Weights of a small GPT-style language model, trained from scratch on English Wikipedia: no biases in attention or MLP, untied embeddings.
MLP neurons of a small language model. Each row is named by its layer, matrix (down: output weights) and neuron, and shows model dimensions 16-271. Each number is 500 + 50 x the weight over its row's rms, rounded and kept within 0 to 999. Numbers have three digits each. A neuron's up and down rows have the sign that makes its largest values positive.
After each neuron's rows, "fires before" lists the tokens most often just after its 100 highest values on Wikipedia text that the model never trained on.

L3.down509:480488510432425556598469513543529518579400421407474509506496510464451550543559566543507422536461498507533573568587446367516521491444426568584617471512518468522592388533480484474427498511375514506576531483559518517465473544483508492537572482495472553521433440516455533427544610537440461521480547476515557548489440477557528462475460550508562568551593510579495429468574562483441524462432585371476570490435455511509528572469522582380507485499481574499554559475447470534454475523456471545556483475470559416506507523532434510403533487494545534462467427466543529481493515542489518491550581494533540467495550607533556471447559440481402533525510526437480474498449537492452472409478595508484400535472430517476489556429416440534506504472540529459506484425576458463518496508434479
fires before: "s", " his", " the", ".", " to"

L3.down337:497492511521456517472489552420516512441509624563449592425538500508568542567487549465426526509491495459527494425538530519492455474511365491482437491487578394542583524516541501493495539495475446479460490554458485478544510607532579533467539526511510486475450351500477472623537442489444532537493428394390495553521577467504540457579511568436621430509533467535534496491588520497436578458452554541487518508472461479507515541455453508475481560596582523539477480463497437573514515520514473473481656532487557493547508513466517461471471466589420494492497581556439486504440535429581467440488491629529485564473544510531533479564493457554479431501498554508538543469548467485578540490469541481495553580498464549569469576425477543463504635442529420473580511496480500518523494541453440
fires before: "-", "\n"

L2.down111:529589520624446468408481545534480541444467546483502453531456518450503607388481505530464479426531456563483507567509515527564414561555481490548509492521542437450577441473463538578581501514509458442532526482512543501442472545566445520431547502476548556487476478537543470602435503444558616479590523500493487511520488535550553496523504517476482635458491496468533556514516525623389447513512509380507485555529452568560573551510426475509528507527572584521474497615501491519486617422496525549482520470541433489511524517557522518527616475546482588505474393462424438513602544525526550471399608500542561493478543574411521523549458508527497514516491581426554485422474504518463533526437556499496640475417392481472437549479386541401433423585370499488508421542478433484488481468551481
fires before: "\n"

L3.down100:583444563557502451435505446506506511500449457541497536355569463508564476496497469541502557469519460536425468496461513543460486599482499494569498543442608457524544564531553479458480494499457434451499492465553519521501540616470441414492509539471476509439538551535522510558453496407522515478524568518508474441464533546540543554486551399539550554473478480429469543549479428426559613530491496619524516428507520437548574558407546569505559524577495399503557468440435527455553551420486494496444464483551456473444454484471531542574520459579509546524517438571578466472462596489496512543466517591483503441498448505497543572518608496546470482430530413529466596438534541431458453562500489533489536473513552561425451461498438347590487534531455525512584557447547466432470431498508425
fires before: "\n"

L4.down573:534516516464482535569535439525537539492521485525395446414557540514520510499501505522466467414471507562462575527515515482545526429448514465498512466496513513481551493482498384495483479471444499497512494425541579454490476468491399546524435391542463595462524572441501529507515480415533479497555499471443469489518502456539577455611478464465476431470554423547633434438434549536486572497446520602513526450544571492448486546490570546419498542546515511391472490648589487573429533497467531386599534498418505486488587443568514542573477533500395590377585537530468571422437545559501510519462439451506525463464572570468562514507479476500427480452538575542517477519542507481498475423448569514493503540468537492553587517436500455489513482488481465654481487526587561418476521537568459
fires before: "\n"

L7.down192:449479497511451515504617347488515530507487500430470517543508493489454499507531469531477473556455523474541481414431475524449480453496483506451523371438535472558482530459458475534541510498520499545455500542459598393501447473537480474418508491496600473466468566510484492508553561432625449496513486426422448503587370450435476467513508521490504516505461547492515512550569533424477455500569542448478534497536494539502544460445527587480607441525444573536522563610568498519514548561507490548508442511369496387434483413553392484418531476513443506487501536577500495469467605499466507507550525455558490550490494420519493501499545549563462510463473529436508479529442608535515472454578498483456562436470558474409597469547513529578465551466434491420537577485404524509500509412507505
fires before: " |", "."

L12.down317:536468435479577441509441559383547452579491495485636570417505468536440475494550474447542354445515405437541626545599524542498513513565475501522517494492472492494486487418442379515426459477454594448485497482509418517536552497482523404443500519473475562515449524420512483537435528509509489409474495442552487505481365451464435481515392541572548496576436560454393584493522452425480433457555563498499468489470550411557500560537447592539461527426473443512516536425387414519519553478460514472511420551475452502531489563457551447471420424495545607538520481535432413536558439450508503550533391574510459474478496452460534532503437489470485420551400524597523475592476461490456585512552554541468446446562556503555477589454496474502386504429522428422542565490519485449574489454436487
fires before: "man", "er", "es", "ers", "ing"

L13.down368:542538482531548539497462537487487579519482457497460581505465435423509534452620474409433408525558479531512604471412441501503510550548429502490523455510585443456476435430445545445575445436462534473507499459536540423524572459491353486534510485606597478456508483501543371501484539473439570412434544507430524556453495475496512544574516471503521533540358507499533487548524495565558373393554575512565538471401585480494437540578486519504422477473483535502500405499473594489577449498443492535454502417518519513534529458521584420473455502492477516557516462507470396473471427489535531580567526535537461518498453523499522542501533408560554479467528478414503480506500463518446519444476512486475466487498554417557520510432456488600486510542458499445444539556466501516539457502513554
fires before: " G", "t", "er", "te", " control", "ers"

L10.down473:549449396528411482476494458449508505542476467459565464463436485449485466454408508477520560613550402533560432478475480447540508563549493517431588461506633462443412412501568497551514526504503417483423542451532497453559427520554515512478492462509568432442508548432472460537563530515496415544545364588526546596577513478508392524439402502472465495565594505522587549546559470579586479501508544424473456509601529530408595502456507455505560545492452590441545480490533493549589534493524469519427530567445517456444392388466551614378547522386467452531526472412449458431498471553547526481520514442493509486567510463417489557482490442515487482480487531475440489426494506560521479436550494583524528467416473478512446542524404485503472515539442395550539527582489468464429477441493465
fires before: " |", ":", ";", "."

L7.down31:538528532447524397575633485461569531553431581575518520411566578489471462506441466509408467473548409494642596404506482419480519475527436407542515511508454451495424467449491572537486448530481503502589497436410548528435491469418453413533562443504455572506521516438454434499501529453508484506452532517469345500481500555467640555576512470509472486565500565587526581406467451499453492493516513532476532495495535550577435499580515598395466439514545487485459556497562439474533591509543485447527530492461590491468496467495479514530515637441509467514492550510443510497528565533483451497484490499552460544554480439502495554499453541465416470468579519496514444531517478466592465519476460509534459577511520608449583622398504499520460513431587546481553505500560422435625442415451561
fires before: "==", "\n", "In", "===", "The"

L3.down115:472464459467436409459489426581551522536534538525499513485494485486451535536500509457495567485532487517632565486547501506499529486535523592506536387555503497460451445486547481585458456540433546482516458592499534540497571394529460502513536564530451511513549438495476601526574402459464607538510511474510485528520493525476489519436564539543552525476447513461499503575457481577481519463573445505564494492514571480501426416466555554510475462448518484552547484574560530515440422416338447620510447429519560583518539519441430557574410550574489525581504435484483414470402466456533480438614546511416487556489477529569512637524535537515516435465571508474529449552501523461469581551446528525440599531498394480502449521518478439464577447487542468569509515540437450502550457524487504
fires before: ",", " were", " is", ".", " are", " was"

L17.down516:543528507468507522545492438506569519485424457480481418456576543421410419448534470432521519591524491580467481466448482482568555497548435493505480491435542578420431590520521521473578621476497535535513482512597492562490552489557387520405551508488547469517473440467463518566397470503534539382427566502532523362533426487499436465487547504523595561464469496461377576481507537427563470359484561552530472452546487463514492525460406483598502520575613425465516561423496528510493517531466535462605482542558479465490545552448496534523515445535478527480493512440497566549536489497571466498586481529522458558490512423476432507550464465464583454503390461493443496596472499601597462481470567508502495517500521533497545465436486386528526524520568589526499522503485569561440495531532442
fires before: ","

L12.down220:467477417481436468439496456484481465552544483554590425515478526509453518393437554448545597503462485529538493485494483510484551464383477523521546393374527504497612450499519502489442530529511468535405461424596506500456587477555522428522472565508570489466565506468424506492540456426414495443459474504532493608508604336473462524491506517532465370583510532542511558557468451482543491507522571430486437487503469455436537482487468410473509508554474543498479436427491502536601530496425475489516571471516531440523517462505504535521505560471538476454585552381484509543492534523497499512473587525394416418502395497517422514489515520530475483479557431547476411508509507462577467485493577502436427529580441530551532591527480465448595530568499564526465463480527560481515531585488482
fires before: " to", " of"

L12.down379:544437480481507502546541504474569588513412504568444502474617478388451639489523459480498592491518507557502450587532426470518540425509526503475584450520528490548495495500423539470479493593483507529496528490596561519502508469445462453465459476477494461454530535418540370499533563575428466489467551445498606501523454397540369466508510587500459460560508640520405612480506527504559527453498465594416500553429381579489506575394495566507511509509553434483546476527492537504424466525474401517453515534496455471492503436555506526483507505456518453466597441451483520466453389525467421548522535484396556489515526484637509574538501500563538464450434471472499481581560456521385490482504539516413539541512391444487475552487492455474537510425547512435592498491486511500531505418426569
fires before: ",", " in"

L6.down309:538556400501493562577565477450487481418465463470436564512520569458487537552578518468377477495618581509525533477427400501516515541475454442464542529422427514502501484530560536500520514383460478489498521604516482530548505521416518602553570512550467569451557547557572512420488482488459489514506588415543530615569431482482467411488486510571493563533611526541560517465511482560407478460408433477493549473500488553498541480614456537523457411430578521412461545565586497513546565461490464462518556509516524464555479546535389505501476488540638510502474500539556671479484464540537545454526458553569575452443480592533496526443500458573448484492498515469519488610536452478513416443424477533536591498505462512472540468509563502477479485521516457533474499620577577508521504484511488
fires before: "\n", "-"

L4.down191:549476531454507559546458567543552536499455532422503485461407581473520500476539437489482470477529566491498536535473502572489541473488430505559421445482503544467578524426444429508441563434510411480505528421501468462504481471476423535531522515490592531578523522507527541575489448461410528513540505546546527479501530449515489521591443478435610618532468542493406528421528447468604494486425485469486402507511503446454450495478467485506519587536502426617459524459534581530532501598578529561414476471574480511391457437540525547490519489510536462447449432440501485488414456420547555513506508509513480463483559498430493483568550558486451403543556454636451451561585530582482499486502502519550480464499571495564570565496566474487490478509504615507512464577509519433525498517476473
fires before: " |", ")", "\n"

L12.down190:517567538521466549483506482507545515580573506536508485544548441451543424376468470433531495512505521533425520605474391448477572340511495513525516554405521454476448600549487516531503515504578451456573520494455505563466398450532521527504481529507436520572552516423490424549539449522558532507602450454458560497528608454551496546520562474479445451495561483463483533507546604595459467478536564549532380581591504441475527519519416383527428497539418515388493485468415603483475502436499534475521476546500476478525505458575455518517545515485444555591457412549456470454518521467536477555517555576490467521494483478540539500512545410419521534453518485452589492501463515554580502488545479479532438635442459371485493516397431606472519545489524507542541470496512504541512529545587377
fires before: ",", " of", " in"

L14.down118:539579498580467525511456421473478495489414422536578482549608547510514497501505476574468547433557546588487534462535422440475454490503543521486454556488512487378568479534544510490428571606532539484568468473487513445487507460493504500546459553596537497457449531510538489373467498466560533536395556552467489580527492512506588530499577514577416517570584480575479449468543546389482493468409547380469471539552570499501457614516510587380451449408446607468561525351593467567577493489447508390510510469532556440515407541456500549473567454585548495481501530456522542563524482491500550559518494380521577496488508516421572518420548454514476488541516518503538465458479474465500474469516460542597524505527587494536503432489504503438472453582566438477439524475530502452453512524533519
fires before: " with", " in", " the", " to", " by", " his"

L18.down196:543521500506464567472505538456566442601524526601476522590557496535474422464439535511575460631487529531473502506457464502510563498502495534374509436553434576469517488457407523491517524390575485526472479539454488491535474430462470482530478484513516531469415583496502434516544491531502533473518572508588432502519575520517607497502409538516480495556420544487403441543498505427420502463408488556506515523497543582579469507407382466521501424497505476401506515462499477463436489505469428527577519545472475501441400480470448512573594501517555532514484478528435520446460505469487489522533481538553523532511524501547485500456520505521566496488437588492513470529505455543530452493526539431500526566531541523450469584525516543531521573464540466525580489474445564527470484480568495
fires before: ")", "):", ":", ");", " K", ","

L7.down319:525452624359475525496596460471474555581535471483552521527498470538580584556511417490432542397494506513515467542483465522488561556528459476470469405535532429535630537554595533583448466509447503501549484550564484440540455508524471522504595401511536407581546530379451426556449500506502454497500450492542514455546483455509509465439548461502548473476432589454464430538443513426412443542504440508556566537476524504436593529533540497451518543540567476510510547618535554539573532452437557491579405474643492458480508501564403478473497513530489548526464467464607488506501501512539519530410520531617465543509510529460502553469532555594451547571540596521520556564431519422492469539478451536554516412449395544495405584566467551445531534569545535494383560534584461569510484522585460
fires before: "\n", "-", "|", "The"

L10.down572:570528550487502555488450499450402573540348442518588560440532518451432493475511527588417405503423409421563452549565529419469484571538491490502522448541613446562420467451465679555477425470423566554511458394514483459483511426547406508495500550516637544574542473513558606549472459522540557499501526482469508442492531438434501543430575565499459603577516479497502560526483493479550491481557522411560413461493505479551509559441456496473531581540479505477542529499478376483476488523515516497450519600529511586476473480551534528478495491569567510593521437445393505475532526559522461529524507506515503528580483564498523521595465491518530478513512492500411408514544565505509449368495544499507486609546452464519427511436454476530527544533477451542462525513433415488474552526431495
fires before: ".", "ler"

L17.down120:482464596469538408502515516501455573479486481503439496475582587465528425517465506526397502421526420479485411454383416538568502520522484443509465586523415496531470509496510470446481469520506424497460434488493601525526503472516443487520561491473529507459459461436458573502498513510505499463492436595532540431477479475562482457533571473543488468653432547514551574454470474494497532457510434493501417469541532555537470499417574472497485524494530496450539546500555517589575577448512389520458417489552540454494605464438549527517453520455484449512557462501526397530517545544545477554502474522356513514535584458534466496452503523514553571440601461470478554515466564528456547536605558581465539606463524544481529503469479551510505519460614588502525552623494445576534516527568534
fires before: " |"

L12.down534:555546464568511497429402489505497475517584515572472405476548517528571417462541485408511548548428573502494535523501598395505510490492496514435468445467554528430492464451472473507542541508446409497444556504479448545584558462505457482513409460506465505465570483560462493491533579536453481450538508562486539522571436497624448526499444430487547498569518479522497577604557417471484523547519539569587447516486556476526573493388531497533508530441465502530432540502422507593441392481522463620438436455408440573505513513515478491415426478521561542510469536501529414542594498527534447513504499502490429516474584471474497507555527571568513478512459451469431536452475465478497532539557575458534472497369477404450497465475475512479575508539442414497609479530523463421497457481510431
fires before: ",", " of", " to", " in"

L6.down91:456552500465421450484492519584484485493470541510583603466516428500479451546478426502542415439588465472574524525505514484496543526477563475464513600500409524561551525437491545477489447538430607478508480479482472433488552459452479535459464525559481543644449434527580491498552461408495517539484518576486503475466507496519541560548445487543515612540534535498577449489443488495622469461473577404492490378462424564428471509527557458418481557488543516634610506480521470599471542527454477568562465440463462510458480562560480581518526570503487464536489512574518492506450489496408442501489505584592455513448500463412595523580460433582471510479586535472430475488418561441443539525528571487481502511539526482485492366513520583510553446485442595535476555465453455485501416485447422
fires before: "\n"

L10.down3:513425470419529438550503416539502457474560526485497514528581478505544500570532502466505442535474555532577528441422534611525486489443433462419452537431514464551427543535540507466497525458590403555468440464495524591497575528498390438477557453540551507584408519462495480573515445398498532539659423616432442478627558516567524509436561542456496609426469447513489521544450485505479592485505507522421418450450440502464471551471526504432485484456457585488497483487574544462500514511426521516445470501548572529533507514545428575548528508547510488482607452591473469487447501485452431460502502442434459519589473461478469509568477466504582458585410533511531465468465529527451499588475445449514591477469522441407583503481427498530503548472567545464512469467492411494508561455442432
fires before: ".", " as", " he", " |", " the", " was"

L15.down562:558478565637530447458537503388482571483516523516458545576440500513423514470533549535479539598457506553510482450484613589539582516481566375437451498556531455501478498519457512518567523472587472458444488513568501394541445423555418492459428636488463544458559416439535463570474527465521512473519511496545546445483489520517538564517541503470522498491398483467473442525527542518546502521494548528476529466433481502567519391441504575519567526493528442507543448567485546454504543496479494398499558458575473403533508440567509434533503557543555591455471431493500536539516474469519506472530559570647495533527460448457512495429422393488477538519481550509511578491459475579461514530498501544465495480522532432446535651548513457419518561514494502447554512462467511466507475473370552
fires before: "==", " ==", " and", " life"

L18.down492:405598504475484527406514536478507528533478460446557399428508602414406470517485505460571504548598516500396528486446547593531502463474474505410616518485472490639467598525408503489522553557557414543526462483538477517456466453457573530509452439447487477481544446478459465539442466487455487434508516495545495475583499562441484453440550607473476408590528525527508445445541555510501501440548497640469514515545532541494503484531500488527422498482532497470500539488401539482475429507477471529542474561544584517485510425494522511520493410485492531475366535442500507465477375508564579574455535552545429549583473564470461439509529487460544559496446531495536528603512557479384511450532554446586503484413561535443475509588605507565484504542591401445535479507427455542527441489546507
fires before: ")", ")\""

L3.down202:531504481519544479475408555524555544529497439613527490498545499500481584474418564569495467504591375558492430501463407462494426529548496507568568573464512516549538507499463474545489509516443525466509457401477503422501474545492484491411489563554522539434537430528474566514573497535502391502633441474587636524495553470509515473529573525543483582495523488425494518513520514539471473459544481542455538453543477526470531552464631459439563499553568523503538463492567526590458428437596480476525604529533463476531551406550479544434583438465519501486431528464444407442454456473476527497396430630488530479521487486468594479542588578530442576539477510509500592478461441433500459545458480465457484490535480541519463546546504378579483555470445444529526511554416474438566476555493433
fires before: "\n"

L13.down534:543524523484462527504569496550531502512463546452478540523532491481488489528496471372544517574511588499580522543516589501527556486524467502370551609458490570474530459530543504457463523526565526419438559546445531525467467427534529462501402452477469425568491410437631544504424499479529479480543522518589523453545554559515454558394525516476549506515517588439553556550571430442508538460482522459492531552555565489456531591414511544583464552477509368571556559418489528527408541503504543527484563542468454498516509496403448532424531416498452431462516476442496554499538432509471511545460494476551505440540580507447531455545575500549473455431495555459567558468604459586505500507474477424426509568450528493469574580542555538489537582487383532443519445585477462534547508531558521
fires before: ",", " of", " in"

L7.down525:496480524520497422508582538481479537472539507411492540488554406559551510419615458507554561473464459533557499487551562528417508517523507525477458456471476450508474443601494502507470516454530503380525501431481396582563422448485539513450598555514498426495559536528420532468491410481494422521569497458422415433433481474484537463398435446572505430482488518473538511378412525503471498684488580541524479577594485510493468546389503461392493482455578436552460487534576544485496428498441512520530546456504453422459524414528523518434528465554419525563536542533570459479557485574424519432590535568455458573442531491497449523498488480464536495552417510491623519531492474510432591557531574435495519554458509522516494441553507568477477551500571492529407471543450439594512567527485540
fires before: " |", "|", "\n", "|---|---|---|"

L5.down389:525495487521595443459497442400390449511425536451480553502576506456478540575493587518483547541513546472491491467446516528472486440503608509523557519586510490474500456509493509495423584467523544498446485498496470439447469491427444510489462566494523431544456485475425570497494534436519528539578511592478484486447601438487497578507429442530507545444514478529506497454429393511556458457538473462482528439481504454566568552401541530449593459550469520559543455465566463562465500418490567509465548439510543542532491578497500562478511537466551442382532554465526521439532446511507530537420592470531516490504502374487399574517521446514557376415602556492453492510496546488549604543510429559410520530523452465497575429585515487559554475473461509458422525463487375543497477512497552
fires before: ")", "),", ":", ",", "\n"

L2.down453:521472523436460466472441451498423471425466437524494478593449535507606476584468456452498518507560430588541494368466519529519554470456459453437499431580458474447477483454517484465451495492500571537460528480496449556476562606534586446476476494595524468511517535433563504400498432422511380488511440584478535436508490632471447536568508505487447520469494457527445501507413428478552515525458516531445530508423511483509437549570516475571555631363494500491476381569510559486582448439498554514515495530519483482533537475569522523534552560568487446537443397523527441531435483456568525453507515541567467500550509396469389463505504467524521534480554541554509569509410509503420483528594570481432451545484439578466497440560486516468547498580515578413550537473492472502532496547461570
fires before: " States", ".", " |", " with", " Kingdom"

L3.down113:575514532524536484370442465559475534539511525503533583544546434426463500564475546493489462525521489589478450518516616507470453556491475470466561510443596612528459536456498494466506542414414478442466540465452601470516481512542501578492532456494519588462515561467435489523494402510463463447525449476485528444497529484594563567561521563480497583482563525465518424456437437521497549498533601523481507507355427439447562546529545446497516633493540529451450510551517425672450550605480495563494504484553477529541419520439495514648412509504539508506537487492515472568533478476564457563474553551574544461542472563469526506462573548545543512415477526488432493527496544517548397484489497513478547590583611496558451504586447415474501621575514482523439497483605517553471396569458486
fires before: "\n"

L3.down551:531462497516518409544521401463512431578576542547528500541505504485449382508579546541520493487524598578520533448460452452468483406480516517458525482469435454487506520509517524540550478490492601439455482481499609528465506486430451448449478501491570470410523577502547458564468472530422440509585500432514454449505464538490456471498542514542441463493552540506547531522533519588539482524527460502585509553573458463542529604502442525499515507476502520537494479400523562481499590542484496492490528497427449462501415404523584459521557469497629558434580522445637551453526435516508432535492519552507483587511448496427480480551607479404477494565556500427553530466464582427533450494493546548485513528359551500577502497495568521601495485515531456446479466498449546533465497507558462
fires before: "\n", ".", " |", ","

L14.down558:449482535588531564462531456502615623491499475497508533483544489498511450469454542518589462520495470433488498504545465447476550484549488489471423554485516509529452515437431551522528481491474499468508426536489484446524528488508471516602525617526527481466539480473506430521581573495544463496428460433509618483492519552604469522457479614464537526504499446464508512534482484419511543469539458507533557527465481414535536497423414533502508576518441417465456502492513504487527474556474549515519548439507679440533505573498497452512527510537570404412476448448484504558433523518570572492454627599573582465571568523477434600423499492598515414465478497513513535497468501556416529488470478452471486509615519466484574546490448549492514500478528495587534490537477492545459430464461522
fires before: " ==", " ===", " ====", " and"

L14.down123:504469502398497517531517481431484521538640452515460496469566525492585465510417552482466498416554597478455464508449455483583495481546473499487509520467537540440481511471541527485454548549406432510540482473486535524467335497465509556539507479517548473470439522475565579596441525454541551681498453543594506457498426424558503492551494463495551556443535496542475457491515475463619529436557504477498420430529488608535415471565501524518482497588481496548455559532448522511536542435477578646471422510528517461611503479518495385552461515464506375442465469486584516471513547528491449468455503458552418545491505442544477430526595436517528484493578490516447528514582496576395450515536489523524500606516507458491421483598498573495436504506478558403393519511545453538599461592486460
fires before: " |", ":", " B"

L7.down413:472455518534516487467501508555487528510564497475539491561500521474642488530578379496454524482433480472595605455368579392427536493568515595526524523540438556501566464473481443453490486371497473581414493480508576458639519491541473442446496485531510546465433592529520572537506509416483552448505548464525517369529472516577540437489563521519430477548516471486544452462478476399554498463433446612499544469489548563495538481550509505515588565531429507586481440496542564514541536461519574527477540522476569592510597586469501531563516565406445471498443458575512476527441567527433476533356522539492514512484507444458519545589484495569475484439452565472499521482461473457444495406524465536471499396547414637569384485562493493437489469395505523489471500460480577516499513495531532
fires before: "\n", "In", "The", "===", "On", "After"

L7.down1:405483510570532473564561526519493478496560484513525477526536516525488617576446507451438394476499575533560515435519508477486497505512478451587526451493407498553493474476497536542544595457543512536446536464493587599429435463494412501530564548439510552472434527507513452530539607525542586478521444509466453520536541517488473581587526514449508469571515527497517508471532472596580515521452494540533511576509461537553482453486504461535586459434514572569565488530456549513483532503551570453479464515460507500494494470467577551511444476479486585490490539534431518457477481501554501568458447391406435534542442501492427475477432510527536527281526472457512399458520504463510412548600428444419537553494536514456528469502406485477541464448523534532467472580399527516489572400500480
fires before: " as", " is", " a", " was", "|", " known"

L7.down175:542426453589419574519431442514435616550496517555450584437555498484488513506522486476542519450460477471477587530401462535468393567609431513524562416526496413440545507553468497573456472429473555471436567445584364543404507503489527508460506489565467534516470416506536581516558477473544572566493570526503487495534468488458550517465487521485504529583482601586407442492489526446499519429448466538501532498465479496525549423557510473402451501521532476573472583343483444470494595452627498566464470565543504499477508441480447547423547487525522597528494474470570589451451479523498454586518562503509527473417578517541499489469472527508554527636581398518500561500561515564522511488467496458575479536466570474504565502490425475415411535506564472541501463502558539615520529455584522
fires before: " by", " in", " the", " during", " to", " under"

L3.down372:523484486623501386414473498451557554541479504583441513467566453511674546507545528554458551499525552438525547410434469523558474464427570515476578579597526481465547484552436513420542531530545489471443513482585482503546433516473524466471536532439479461518428536482513479424504485421467400456509492540580532484478451576413562480488602590521477613529478527483433488458529449529513531441561580485484542574464537427511516532506529493511478505438599532476530344448547497533471404565557487412486491518512572496585568563500469480543501522540460580418481510508475558533466531567530513468460500615474525460495542488457487551430458572469478552556498505530494525470515476371488534584471503491513453525543499498557472434482381432482521443462548616493553494568598487485525444418421490
fires before: "\n", " 1", " ", " C"

L4.down558:456488597517509431404473503469562502560498543504490560446393500519538473547576568395453625527615526403481570501479470492540557511499477523478591587452471525531557497483504449564495511392495530531460478597519435447515529605529451500502497492416537498480489544535568491466435557468504482512390637508534516593537433437436482501543584441465513562473468541480477437497498564563522534404582442463500512508529463543494525491524447485512439452495478522573490416508541471522495544498445506560562457514466471506488494534475524583503520579576577491613426662549481459421557505518484535545486483497492458414466477598453494500523511493504567486515560504526501514550538418535435506482428536506446428492492440536464550459424516521491502468494553451459492509582495462543556341420544451
fires before: "\n"

L17.down126:521514475449463464530448443428431497485429485499547514543501449462535515422483533435550509483562387481477496483443520527388534370499457616476502546492518515440467482490470522581485529421521519433478568577601450555520523529483564479528487454512523590434507450474545444489638466483527484411387524381463422446396498446419426558531508564547454394526504520517434500548464518411464413496506385455475490543486452457565576425500442452552458542497454555509595508494539539436499535418490543463550462527549492501519461479432469527480416467474507514432471513569448521446496462560591530504429543477459488523534434500440477491538531496465464480478491507589553468605557473432460547495603532566556481455498533432519552513495543459534496544549473409501530583455502496486446451515474563
fires before: "man", "er", "r", "ler", "or"

L5.down558:558569579414533487541612512492457521497507542516523500439539493428411431481473448465491496520423487503486537508522518498558520492550423500422562439475490504612515567522556545668509482403574522615446424557498500485472426433523557499441562553490461494536564467527453478475537524485494576472471556507571483531481442507524498525549568395504469498488552545364506517522435486491463435627563520517542534470522512428490540472509419543480486471438478459443499470598480434541536546484530601486455540570528598534535502551515622521538476472566489485509500539494542435478462495528499497480566512484496486480483491595535509417542563477519620560479521506512592443499469536489513502433556464483473479494508481514504435545566509553627424504478551508564533466522542428455534509577473476
fires before: "===", "|", "-", "The"

L18.down446:394512520534561595445542545400526461507491377515442550457604484526475493565456415562592447406579461458488491474602577399553488465559488473463462488532501569482538566552486505448511434492560526486548496492505495517524529438555493523492420471484464486525467563536482505423484548519525567458481528421488436385494539485516561602433419506618520470536426515623451457533546439519594488429418464492563491455520522473520518493472516610542480546484520566519538496428499471450480550464524493462495508587535529527444540508502512507540593559445530553538538551575508412526498379463484515466479419525508396502486469451455542558536462534634532450501513513528416538550384424436423561536529469534554470556387584511491450492404496529410488454562571585642466583442435597600572531457528541
fires before: "\n", " He", " season", "-", " In"

L3.down427:469540491472471532530507562533471449523510467538562583553497458543509483555428481542518585509451484463479535513516480521454383538476493536419476494381445501468470471528509430495491533516524494504459499498452472471510509463503522456404525573442475492475547501436573396544430518506566474562507438516534536550498552498581480522524433504602459560548524583573531399413575424499490403510486539484454510379520426528389478489483541508579533548459525577552515471543412564508514415545485440498534406515532459452554551459497510557525477434486622487454520477579546451562528496450551508477493615533493536440556465505460604505484459444498519469495514462506508422413612513540594467515423566453488513591522603461500475534600460564497513488504389626497509521431386426363426521514426533
fires before: "\n", " politician"

L3.down374:513474497460513416472514502474485515478510476499497500493616596480442454540498490493478479512490499586432482606513501529477578482478442484500556487400486513449485542525547479424536555518594520536480494470538535529443497468498504438439572490460492454437549490514582481525539375495458456615581486502537591522451452545539509462501449501403462526490568501570458535516523553473470443512535509452536470507527531469401530506415482552496408549419472484529593612406599571578509492482507477546488528512559510489480431463527484548556489593511485509531593534489554518554546556506574479493484543572454533513416410569488457605502417496474505482445485428567530479566517513553595581454419473438476476478426505340639490500573565462408508425482502525473554469445407442483467473484527557
fires before: ",", " to", " of"

L2.down340:491611509564476505443470423507481494548525412484505454478524549552479485491460516510503452531438502512532527588543480527461486554496555510562518420520562413472553505421495495540548504573531556565464507495574511542527560511481489527464500492408478514573544533471376599522445426560508491455528534510505426468534532417527491493474537529495489459466519483575572561516561520429488536555488534537465440465451538523496458526550534497572505466412467530460486548598535552594432457528546436401468560504500516478532472428578597553492526543522468549438565495468507545428556548527495523492557511534468539589424541566387577493445583507556426490536645486444478517412530567513488475490447462493491597507417506553445494480541489497471544475494440538441388463416557579512525512540595508
fires before: "\n", "-"